config.toml
hidden_act = "tanh_gelu"
norm = "layernorm"
norm_place = "pre"
norm_eps = 1e-05
attn_scale = 0.0884
tie_word_embeddings = true
init = "normal"
init_std_up = 0.0197
optimizer = "muon_variant"
max_grad_norm = 0.5
warmup_steps = 0
final_lr_fraction = 0.02
doc_mask = true
MLP neurons of a small language model. Each row is named by its layer, matrix (up: input weights) and neuron, and shows model dimensions 0-127. Each number is 500 + 50 x the weight over its row's rms, rounded and kept within 0 to 999. Numbers have three digits each.
A block is one neuron, or neurons of one layer that tend to fire together. After each block is what it responds to, as a language model described it from the Wikipedia text at the highest values.

L11.up18:440457542578456509498445511455489588511597493545557470586514521536518454463453596551468495538415551481454552537514509472505536444488554515379607509539425521569485434526615432551548484506473408584581423455470454483546529492525466484455492428645531525465473424472437575569505550413482445398428427546422473428510436488492481393549566507433551521511566465582465415483536529504520520447536
L11.up167:473503533451523482520462521490523489502506496511562436562480511446549486533463481429471554462414542564416551633530522524554454575524464550519554554478452629533478458577533499559424456431481533424543553535495511481575519506548566517423474571473552496485516549503541446419521511546506466551492537585408477402516349440461504411475527456457394469487517493576431441557565515478459459444443
L11.up226:513532470414652501549479549524567488510555484592445537495460472493493427491397535540413483559539458540486524479586531481445649451516485430498512620567514514510489480490531540521518474481529539473540471509443576464497561404577539385527473455498542425431593551522469467455588411447515475564504523513499490479454537472500517474499528475570461416515506507571517580473548427533567489560496
L11.up521:504407438427603491527478430491442492502501608552499520581442498495436559492502506507486515437433498494345482521482519412492540536494425545449550533512498608484471485546523592564478504522414445506440474519496556516500486497553623612441474546476531555415534475494496466515529524475600523491456534514497542435549413551487506470569487584536546512543549517569493430497506554515474472550394
L11.up571:523537420462528488444534633574512504459547563590554441561476549504494501569469519434515453452476426436454472570541510482531441514516459486436503534458514627463525530457489500469456478554474525533505530507453518525544548456442497493441424481398571471533517471566476544650483554433461498528493432476457510518311410545577487461409470461506535445501447580448443492434485435479517473455507
L11.up646:452476551555432498487419567504485545466473560564537461565431545502561454490429514535515404501478482401469474489462575480541497528486527512330597531599429577621400513509509480522511471439507494538513519401501580607446509492480520491530531516595537491463520507561412521488537507456525625524549442489495510436543459476448530575658515571515552525477500451578510526421488444429580481471515
L11.up980:480490477531502529556514550458519502470455536551483487514516533595506470518576464539444540470474450576372510535600441457455526496462478466477563530542417568483539454473531411538487519482518525604522373501544589551561548435575442521433425474565481489517493511544497513494527484467472463542469515480496628467464492459367494460609577440530492549439553455525545424479523530476566485522490
L11.up1023:551504483511506521478429539472518504555538599524460495573514521395461511537529506537496569483511539604369478416496527514428513538506480413573572541561501494551356556538593464498487529385529472523544499563557562527469397540589495497513569330466458451531462574559453422515502385452464495496558536493512460522458494501476486452482545509556572427476501550541557460473414624465465556493424
Description: Person first-name pieces. Word pieces inside or ending a person's first name, just before the surname, in lists, tables and prose, e.g. S-us-an, Ad-am, Micha-el.

L11.up54:544500424481520446502441532505414489467552521578397536598581454545455569557461487440505463488427484499454539501514432523518551487430546501463494571517484530467543500458540519470450592521583493479434536544444480490495517516531513505415469477550516417475565554489583534461501510514446499446612504426472510438517540474566509520506532449508543417611416426474580532510463440512465457538454
L11.up397:532484492502576420533353489559492553483514530534509521448399381582521478468451512551407482446455559559443508473491506432455478532505524508592442581502446475504506480614521495541466509500628524384476440527516562379493523456388495507561536494446608519521504572487516483541535541434510526497475542523494563508502605575494435512507465471417473430583545467531482473465501531543502471523547
L11.up441:540463512442496413433490564528490615469422492481506498504415451555434510504567459478452641500560595581549608526516463427478479574642491479530465516531517548456454525439498585457480568577518487454522595525473511376475514540478521499465497431544484435488586431528521459577517472493514507505545476448528600490456548606543410512430477514534561446564465610430511559444504557533571500488515
L11.up703:532528464490413368316474553590481499503516543509472522462492519552546471440536571446532404453442599556469567497461529499529494591521445434453474492614500434529572522461546616526477549519530541530506596444456550519568487560517540531507491429517447476437531506485585529498474528520479474565466553606498478500466488512479546429420481503539476511475475559446517452560452496511548509547407
L11.up731:587483551379548463506458490497441564492447507508510439443501400471530517532410571593474527643518562496437512495541461508511462526553559471519546545545590471485517545503569499533495574460471515486413532504515434556491399485460535509414522556396447480449518621501514445521501498538489424552437602540491508449515570612549454526473572486548586580521452529489468489473479498526519570524465
L11.up954:590443524476486479472499570428434563475450573451548459489496568505486482556584475439512610442482557394520462475532416507475523497522465478485530486531419484497424488460556578572444504513511511503550515486564497471461447474345499567601534536459456445405501508427523517537613496515528583587482501466543601624491542481484392449429531387539542519543574481482446556517410474593554564500558
L11.up997:533515505523497505489492552437445503425506472439408484485531547438432540615515541552418475654424528456489502508587421440467604543510457436529566522587526466559471460530502501547502532517547471489469509610449470415515548591503522533601556455443567437546518526540445532503466572476512420516496506478598538498523551571425497433422484481509525481533527483444521508444502442568493502543524
L11.up1007:457579490458520553530553399499417515452450488555473534405463489552448609475481447417509447434526468520486529519555484432452516547537539444506489472577558493531563393577458485605448491436530562462504445570506438508486480464508533472524465422550416409498457508533465448482450507535486479474518574519486521488429588449430488558531486573557582454543424479527502591543507514432537471469563
Description: Mid-word split fragments. Single-letter pieces inside words broken into odd sub-tokens, mostly i in l-i-ke and s in con-s-ider(ed) or out-s-ide, often in quotes or song titles.

L13.up77:529552567510490485429509472462470591473463457496449507389531515585535507536442587540555550464491551548455533503461421527427495477438488454452651532463380453516446514536469565306529510469447498552587549474517506536478459608504412521395511493530479396510482559410529484449484529467432538462534503518425422462446504539571479583406549540543511487475485500531519490486400472458479498495525
L13.up250:428533585522515530521470460505496502457496545568534485451550507511544428536538473537545542472561536519477545549515473413538490540572561527478480443545517474509411545506429487563572487619425555528440517447565403564483511472609487413454484457569437480479498496466543473548521484541521450429462550453455400534488534513455397510443435538492488451433555473429493460389498475456560515507495
L13.up514:595548524505488456541495458508551458360541533443476555431627548500539525490519539431433493502444456456477515521544466433502529536389443445510612571387510434560438488459476504402503555518465466556557454570611547486484506476478513452429523542537492501476566618496454453488380476451488517527516571526523456498538510520512504485498523461452472458562422484550488494500457494536534470554485
L13.up536:530597455554479537482543523481444477466440496459580488476538541492636439630480510525474581511573432492422553530486499478397479501428548549504533429595470528503546495497551563400510570543494495470542526481486578468468531451463531508484495570402493516528463472494521470473513589498480473478504458471401493471498448569495546444555550554495510466489410559500665461472514563556516440418477
L13.up594:500522459492524605499595442496502550539521496422514515520570472464546446543516488434485508505522517540552439550508499427527568434558421438525598423410487548514498428490520511449412452562505542453512439411556533497524494528441415473400579591533533581518474477522549483530439488589472431437479479518432536530448430503499573580492536550529469512472442495469480516455438499504505514527510
L13.up642:456537549466459462488412527511513511493541514505493637512525539537515524496490503512522438483456566513474470573501455554450583572545561555411571510496451505422541395467515477422483503439431584464584451507550516475496510512539525423430478467464493392462574485437544397499528504545561487494589518510501479501485490530504437536538486506552551543454466492541449530425453419487512525497532
L13.up706:490591468422466507496502495413576469414631482475568520471517470539503531461442417468555500484463417448445569584443594434454642509484528450434551519419517476553474484501525519455463497547488581498549571513538538544440453496453499492392533449462472499500608571572527491484486472502416596498635552470507571514565446457545482603404445513518518500548541475495531415529422438453576432452479
L13.up887:451507528534557542426511468554528518412461541500496597529519461508492412573508542489526476495453544521454489608517526547515409460448573433466481523418560534484496557440562439439578509420524467517544447489608503478497435479524401529428476490486549494449487525474476541469504500508605459511498564472547556516474479610387504444518556539497532505379426516451494526512490492538519481577463
Description: Inside-number punctuation. Separators and signs within or just before numbers in tables and statistics, such as thousands commas (4,518), decimal points (27.3), score dashes (1–3), and + or $ signs.

L13.up29:346473492586496446503478479500487530487499413535438503446503441508514533423496443482526543512449462538457480424545458551515529454396493465494422411573489400483532469529499460569508520445495455436602497601516566491539486497572514498476537525501601431501522445461517525553591564528489484505532495598445518517505362513512446456487496455513596485550571561455487418480523530515442489490501
L13.up211:479498465476468404509502552501460445464497495516539510438524386547555572507404563420500473514407558552529465573490488521511557515480403446500498560529416473581512482507512513602495528431563532543527446511503535592478451548483370497531621502528539470516443434496507530512609500505541510620460523567515444512557515572538545507554483459522605516529522467485492550607467486533537458423456
L13.up235:591473464465410439397516538537514479527535547459403516489530463518404481413511495435480532529414547587496413496481424554522540469490637544488508500567494448585456417516551467443530573551510588400577502408518496425553521517478541526486450457476438566435592489464487533553514470499496581558511452493514500581560538527592524445456425606491481553513430560534483467489472431598479550536525
L13.up275:527508496489458504483461464402538525556535469550421505420522443497522394469496520468491536510519598475549476494455439468455443553442558522431519505516533517488410519543406469438437462460469505566571409457426536525369395499482480474521547484521531451537491419519467505497545526521565466518481556550408457553552500591530417410575621527583480473530450528507515427477522504490489436541474
L13.up449:510551493567498473488547498509558474507467468439479476426524466464549468532555528451534509489548572475542518538534466447544501517493631463539563516598547492484607518550532416496553507520489513446511420517468475528600562430470500437431485557427537496482484432537460529478545529506494507538499459562529490489434430500599436525538536449481508522540501518391453627406464573537487535495570
L13.up613:460513384513483529523550523512546447564541458489455472485538483518391468536503453476541560545396550548432412549467426431529586489543430553584511467511472460502467442489505536478596563542610551517487496533545494512515379482490479501442535460519441559418477581542396457414553479458514565580444514577552525543416532525535425488505544493505532462475504506558515474502542513519482505482513
L13.up625:540445437572498496481479574550418467530603468436518490488509462650427484507471397494524378488480566488495558584552585551473463585450544549481556659521513493504493600446489530534538540529504570448488431489550391448541536502494489479495491436460496506450485449503413393499533508503554505525472407560508455495458550608498524458498574506471463505521462496498530528413495548509505501545530
L13.up809:501491473430514525501502527579471523556447471385342513516578522455438468536451521489540543531510515560466503497384427404455558470415550503544510566563497497480559584392504557523570593499547542504563498524502447468520432477540464497583558458503509504520545447583523444486541561545532509437506568546506475482519556560518437517542424517508507519569512556552503503554526535521531419497555
Description: Split word-initial verbs. First letter fragments of verbs split off from the rest of the word, often after to, I, don't, or inside song titles, e.g. m|ake, C|are, d|elayed.

L9.up650:515591564459519434460534604511564465469402453519581438472440562533495382509512538470551589491422475496553528564486488481512515550517511507602501495571549526527407580536534578563470529455522498511472512479582481559577437480542553605430497552515476496419494492462501492537528556534462569473568579449465526506473525506471456489540465542459488365517541484486498414575556492404454425405521
Description: Digits inside numbers. Middle pieces of multi-digit numbers, mostly years split into tokens such as 19|8|5 and 20|1|2, plus decimal points and other figures in stats tables.

L11.up111:560570551512479443525582553541459571457489526603556410429481496415502531483505463462510435474534496485528448523379480480564464543510558442491480529433552555545462529561565401514459513575511474519575480521525509590426544579482568483522592479381507398549596509471475545460531491497462560472426495502529365517494538469532526443488509569502517496515468408463494483520509503519597385470564
L11.up170:474504449465562344448546436446487450476565517397509436410416506483438499411480468488482544505508401510557513478493508497462489464576441550502510498534523467518493466590558526478438497511486539453498485459468580586509473470471497485461540493469496467512560498569572578442533597517559544509504468433495532495624495581543514532418516512503413417601542544465454541497455478509603436464501
L11.up225:465444485509555507495503525458388552460481428438446523491487571575537441472620506535530513548514498447462533610489527520427417444455470438510498458539424544528471441565515520500508544492572625492524486582524447474567453580459456450439598533400527525469442513535460509444458569454556544466472438475484502598471502509510461413559429513518460475504392427518557540456541536553499458615418
L11.up496:436587590497559476448444575533491515504499434451476472438485467535500566499465565540470479536505579467455477533453503383457573441494554511512512553512475430512435526457494525493524482575501525573495572558580543486458540461574481565435570418481476517508504522487457555445502543400512455525494497535465345462484467526441561504585473557562477440493558366419599521554517522508488410445502
L11.up857:532534417526465523512515523420524605571505543455444458501479528466527502483519532517503609579484547515377534578451483539556484576511476433487446515556479519431456409525491593547457562533471477563524430506580445571473527578537506530552481534553458475548434439495559444481529445438494474402480520527421534529445543520497483515480528570593515488475439576509512472491571485468586525454593
L11.up864:417562555433604490486416418540435546524456489505543444519450503555569541483462453515480507520564506484492497502509524507400530509557512440474433442537589474556441536563481430430583461420528490534593534528628530486499520484528442498453472450541571460418492437512639454567498514454467509526512513409486479571467493532539448602506554607486421479565473589521498496360403508462547507560521
L11.up903:445560571501580502481506616384451540477474453535568535520505457513518524477423504575594534504568487546521492575422490444547500488407482540498519516554413472587476492500580475467520539485485646432490525567579407551436442528537547553398549521498501511509533506530459452589556514530508480505424507533463439547473596526524503569509540540482559468481477510464487514545551454467579455406449
L11.up914:519633579512512518560537485529497493491462513507531428454459484524502525402498519527546608392566594483525497552449545450489475616526468471478574622509559597543496504460473572463504498530524557488454556547441484573463524473473532482427494478567483478416529431489508546531526459447448556453471432460531499562527457535600497598382494501520468487394510516429508484568472494478602494514419
Description: Mid-number separators and digits. Decimal points, thousands commas, colons and inner digits within multi-digit numbers, especially vote counts, percentages and track times in tables, e.g. 41.9, 62,537, 4:54.

L9.up409:525497563506498500585489537482522514529428491447483491479442529481531508558447570500434599530493380554472518491498538463477470491497616483426670536474480624558485472524544459485479530420485496517461486477426468548562516461568487454463437490533465558520442514455418531517475518523529457524370540513447554536460510426418546480549638478433505546482492563419359467547494507562531386546469
Description: First-name final pieces. The last word piece of a person's first name or initial, just before the surname, as in Micha-el, Joh-n, Geor-ge, or "R." before de Boer.

L9.up379:593399528503523492451555542419515510393512465478470485482486490468407518564468484475485576520454407525401472576589536557462477511490494541497371511524409502585445511541494494520522446543489472546513494551431532541468555531437611499528502557435508536487583567471486508536567548469465479512495529419480444456405571527423531448456596511490449559514519577388542498492504499583526407520482
Description: Word fragments in structured text. Mid-word pieces and digits inside infobox field labels, table rows and lists, such as Tim|e, N|um|bers, B|or|n, 1|4|3, plus " and" joining names.

L11.up6:527499462610513470482447476496401538548504524441473514454539520539513438593470547507500463485477521464420463505547481443453413544424459443565551513498483480617485387470478594503556486509431590501626430472486568496510548470558534480523522572508509538474452518454498492518514424457526423488512521453564524599517514532468562472525581438501414441552448402512537545439516502488539480508384
L11.up135:479525507509425462509499488483491483638533488575452612548423461593572439465487528493481489525525476507515531505452432534553460443571527530496599543505479456452529473555463499483540489491614469546434573476511518604560454597526515453475492497607499493451390575432519470543656470423569482416494506478542535489424481438400547435600485436454523571507494396386482467488479514502526415550495
L11.up219:455469478431389502509565478500507519581496590537513425470565574585513469546510464495550472494520522399498543560555586439470485508475489469479393447541493485589480527552457512496512500497471481432556505531501530475433481604408419464566567497455432465475457467513548474483613506501510448577559536475454494488427534474429530486512576518551510496513525430446510493509527452542474560531487
L11.up468:548558483502469546485459578544526460527560529529517581530552537535490407583495494547504604449461509499539441521467566398479476377447554619443443572540453467556480482494499504507426538575447413470563518534509509375486605484617493452514528479516549475535395455490442614457526533475540438564568483387487434513587552508523540451511467468471414509453444562476499526527498557498470522552506
L11.up603:536439547476425419426525554547643523599510476552519502466540533489443559549465511495530503567541540502500401465487459490501525466447495509523415534534494512481437480522535493443433500520426497573524506469567493678440532547506496449496397559417524564373541467605584531495581492430523363501452491511485534594598468472457466482410486510481509523523490391498547465522523457564395527444598
L11.up650:510438537610565421498496520505529494564466556483466562537526493481454594505507551518520531438521547437510452484409380519520530529421354538511421598500526462504521458513399462606526450461475468555550515510495440547529541465576583552490439508516540526507451525497386533440514510479581438458505512520582560492523492503520509531451548597472462623512492484409374480518505586614506485431490
L11.up718:421523523568458490490459415411422606522479465496482560587582530503481454451576531447508555536495486468413488513497529445533561506414491589529504465502540489484558451519493451570494453552483492563419545377503458539455506550507454550503476517425534487402522367490470496536600583531528524459508510515474555565411502538481528521472549508566482491539541411444453568567400523492473507419429
L11.up1014:474539495480456527598592547539512547572537466485571487556587471604527526496472572487495502507565508484420525627507431478485581548532438526503473507519496507552383440459472545489468530415464476575558447471611423608450438570641498506459479503535502420450528442571450484472557551452564507488531521448494475479471527514467457552418607381487489487426564410524559525532523492492522564499491
Description: Infobox field-label fragments. Word pieces inside field names of infobox lists and table headers, usually just before a colon, such as "C-re-w:", "Music by:", "Nation".

L13.up122:467486593545472528481474449555533476536466455547506451453507457531427470529543454484479581542423497607405475576487442485485485482619570534528628390609502423427432484559450534474436518558503577501541484540489535537551519498481505494524519518419541469390515511451563586537554502492422455460514513516440468616523486551464407530545511572523543573548493589552494474461498499549533519482576
L13.up161:474470554574385414472490458554562462533466468529558513446423515520527474559592467463503454446408490578408396513487534471464510477503533577371517542507531547514449512426538533516442528561508525521518518469523447523476509510459570462450395580442493521556566418546560426535545482540570492486469438487542509551537524510487615457447436518539518488507505434491507513500456565581570527507581
L13.up360:444449627530477471444522391525627597508510474535433551486533461559426589579550386455531502520509527539434549586428484472569488526503445550491497489549548465489498440491411464544543499505437615535553494480516532637443544498454463484467473583539510553568438480523492462489553457507510494472554387487458497525544577446390526517510569499451528496464525500473520427565443502544539464374439
L13.up402:499506548511481451430491525498531486546428386483463463441499457505439520549533556537531547544630519408556494509530513460609545492599406471506501525519468600517466407525564538457486487554467457514484462429523415503529581479579440480466387546479470581591481540466392418498522559445567401567470468434501490493558446423477540573501513477481534470458417453460465477528488552479417436462529
L13.up453:540546436502445505531493494486549506467540550479580544418472555600514441510433508413492435480549472532532522489489392431497440448570430476473476496502442651507508521507522458511553483547438498525491501457506501591520588462505510412508489462511430521499495547523456475478578550444508476478470524580452521505491491471479471515505469525515512533582499492393526526624437580607533425567525
L13.up880:492469491470485588474505544556479508543539437518552479510518590588484533535510531536511447479498553422453595508419512427535541505460538520508541474532561539577527471558456529500463537490505498527582500499486477495426481528403535403453532485514501533665494515469519467516497485412466485542428566497541451488463577477519478522511522442436550589485543402465485523461423498435424516495454
L13.up1003:492538515600524504508479515462394457592528454539470528536503511565567526512467410565526529583473580534461557481522395514510466465555560538434477487525496386503450585585458541538479517482621438551549546476472523561458468510560403400535519513538441503528494490509482548470498527344530511476530508485477514496365563481506460515480536463500540569551523454509456470577504553538543498476508
L13.up1004:526492429578466537512460527418505535472471533458412504441490522623471579488491514505516515554456486468561465591565537436514440502547466471525511510502471588509471453574449467538563410568375505534555444420541486556459478492455483465461497498430548553479486498438524571423447496492601451554464539559611619499410537522553427601496470604499547531452445555554428526463455439452527535488423
Description: Infobox field-name endings. Final word-piece of a field label in infobox lists, just before the colon, as in Website, Family, Motto, Occupations; weaker on mid-word pieces elsewhere (finished, referred).

L13.up28:517657456518516543533444510484500512503420554493562469570391469418503562402539523510469553382462475612438401578461530467438448462502542438632550551551576540603578556479522466480446544514492467408554471440540493546550522503619491472501474551595496538556476491539442509514438472452421539480471464455472446498462529517417594530445575467575472529429417477476541558461512521542567527531492
L13.up300:460505586499451508526440523538492482549481539567453546562422585438483461388523515576512497447515478458453467500528505470426576549468500550500545529558483468471532559496493460594494491479489421527558441413475471521445566526530530470417498585506486481492414495463562505509521331446529476414531469563480499441487406497352510549506535434510499545532491492520504489522499551448537517575483
L13.up555:423505505438451422477470501528490507485469538609508507598472514539578525464537461521499517455472520434379548488512561582556525528566533584436500555541496528566540530413584442506522480435456530572452465498441548511513485606583481477573467532565570622580536513474466458516546425450531509504441496595447480489525466577444498442476529533466548552474469490514484480480550427500493485452572
L13.up563:486600455473497461482501517533564612526479465454496579449500493441540548482487521458446536401426508522526493394468591595481432529461457504381424455463502524519494542501564473543413488489456447578480544547457452529512543535523498554479499394562465531524442503431410575552515469443473449515458500486484512510389476575501473457464484440538576552546440590592507514455513493506452420542428
L13.up621:373463467461446519534469520475477451499472474397519482469457554504454504541425509551493513490450483549500481551462476417502523519455654491453544562465458414584523528552567533429390489420540550476512390494508493471511556518549485645490372540581539557514432462578432554526409529569565550476496522484538527488455540511406458511592488529579513452370538537583486508456609512523496545479530
L13.up653:604509501490468461609435497521468452493532467465467504496454481521483463497421458558541499457476398528516452560518369474475483553565514451465526473525535435465464510509580450465532513513445484589454533546426412511544504435494544568498474559478425565447498586474530518577451521475503450505447436487453497510443581557452586542602495476559489447511532477461475467480553493512526434480477
L13.up669:544530553481525467486433527509500537501480558509492532513501404416504519543503453491501682461520432597521478503529607548460458515526529584468597543498475571530503592482496484465501462497575496539603512496461486519491387552439479461506421472509498478480423588481394488534524466487528538491467415524530465562434507487481537542502469495590524507415482523551457436466441507454554437444551
L13.up690:532415428477476484504532501435471526537543515505433513554548444467390530528478431572456526499581436515521473575535499447545506428465503500530495498469604436522448507456447520560517547424532582564541388527507453469464428510471475551509519503577562469566432534442523507430510493491398538528501548535474461462537630569437531538541501459577537623543462509590480516481450441636541578412491
Description: First-name endings before surnames. Final word-piece of a person's given name, just before the surname, in cast lists, tables and articles, e.g. Robert, Michael, Iain.

L11.up48:508389592466500534456439505531448501472509490413600480600445468525388415489500527569479422533517496536459451526550465441528496492497504490583609472453480502567509508359540537447423534496462428508445524620465500430421442565398548560456512520552510467436437443426502462422454432484542546405480547436444527522431406545543509500541462434561603410523523431578463525522562394462545505527581
L11.up460:492462625523555488470490497511448455439600521453511573441522486478450526504520504541459493491513452506546531584449463457453509506504516440586481434478529509562413540567507474492450595488537584461524485414433523430521487451536528450454513573486486508584450500419495477412495559567535560454522526523509476544499425497625512411439462479482485451552534537557472440520565489510458542391431
L11.up466:456482498516429554495495488414501615550476530564510521577552492537478463505477548593435511528483492459482560522487528472459541580470482506540483442472571495528476595485486470470542577569490428449573475538411518491496518464476474582509624543553457554490499526488454456555474509524536532488513531535427561520466424461583521468459539393536441529497375497496467466483523522490473485426508
L11.up518:481432504497463496559572517522561433342517525491542500509473507498473476453459431553484493551551437460601531541475505463479544473458451504520516399456541501475551532412533517474471448574504512466570571471433406529523502472494456551454614574506444547456517448504483517471487553504562453449465569507434427566456468460546523507511453436565398493585473512615447461562479463478534538568495
L11.up552:512574521555476514449463626534470493614459509550527491441565516481481573536448468515454512563502431537453497394499429591473454512606454500550564439508485458555511504391544530432492420400517538405533555479483436398493411552442458450401500520580455481463455487444536480428453596554533537505456536588560635474460466583409489522423425562544467474492530532573426548533489467480493478473470
L11.up737:505515456521507494503513529516478500487497556539475492439518444489498413497490480420517534586481492412539495477435426475483530483387412453520470435485469535522501467485501575489470502517559461467548489576492524548491442582492420503496546470499523586519382484441553510508531465526497549525501533480473504487486475440558405457515463485479550547520532510510484517482396501560526514427390
L11.up822:547526486510536575466334519551542530500490531476504497524408497566467516534414490476534537516509404502409545551520460549503557443480457525546488540443456525450516511511497575416482585521560545419478484514476510493528482448540528514535500546433488490473539453524610536415505591512583620505531524597510560502451507504493439499434460510556509527528552479449390492516472456471516547470513
L11.up1008:493510590562533481446472445491464528564399490582567546472453474513523430467429499419494562558538449519453464583454558480446476502448575538448482477434491438372512491626573409540431590491527459555517608480428465432528588460482482544555549561464474541477484569424438430545548499523480494566505606496442528524355445566514458489554440482502489503472479557522498491448501452424542555435526
Description: Plural noun suffixes. Plural endings split off as separate tokens after a noun stem, such as students, nurses, molecules, deputies, often after numbers or quantity words.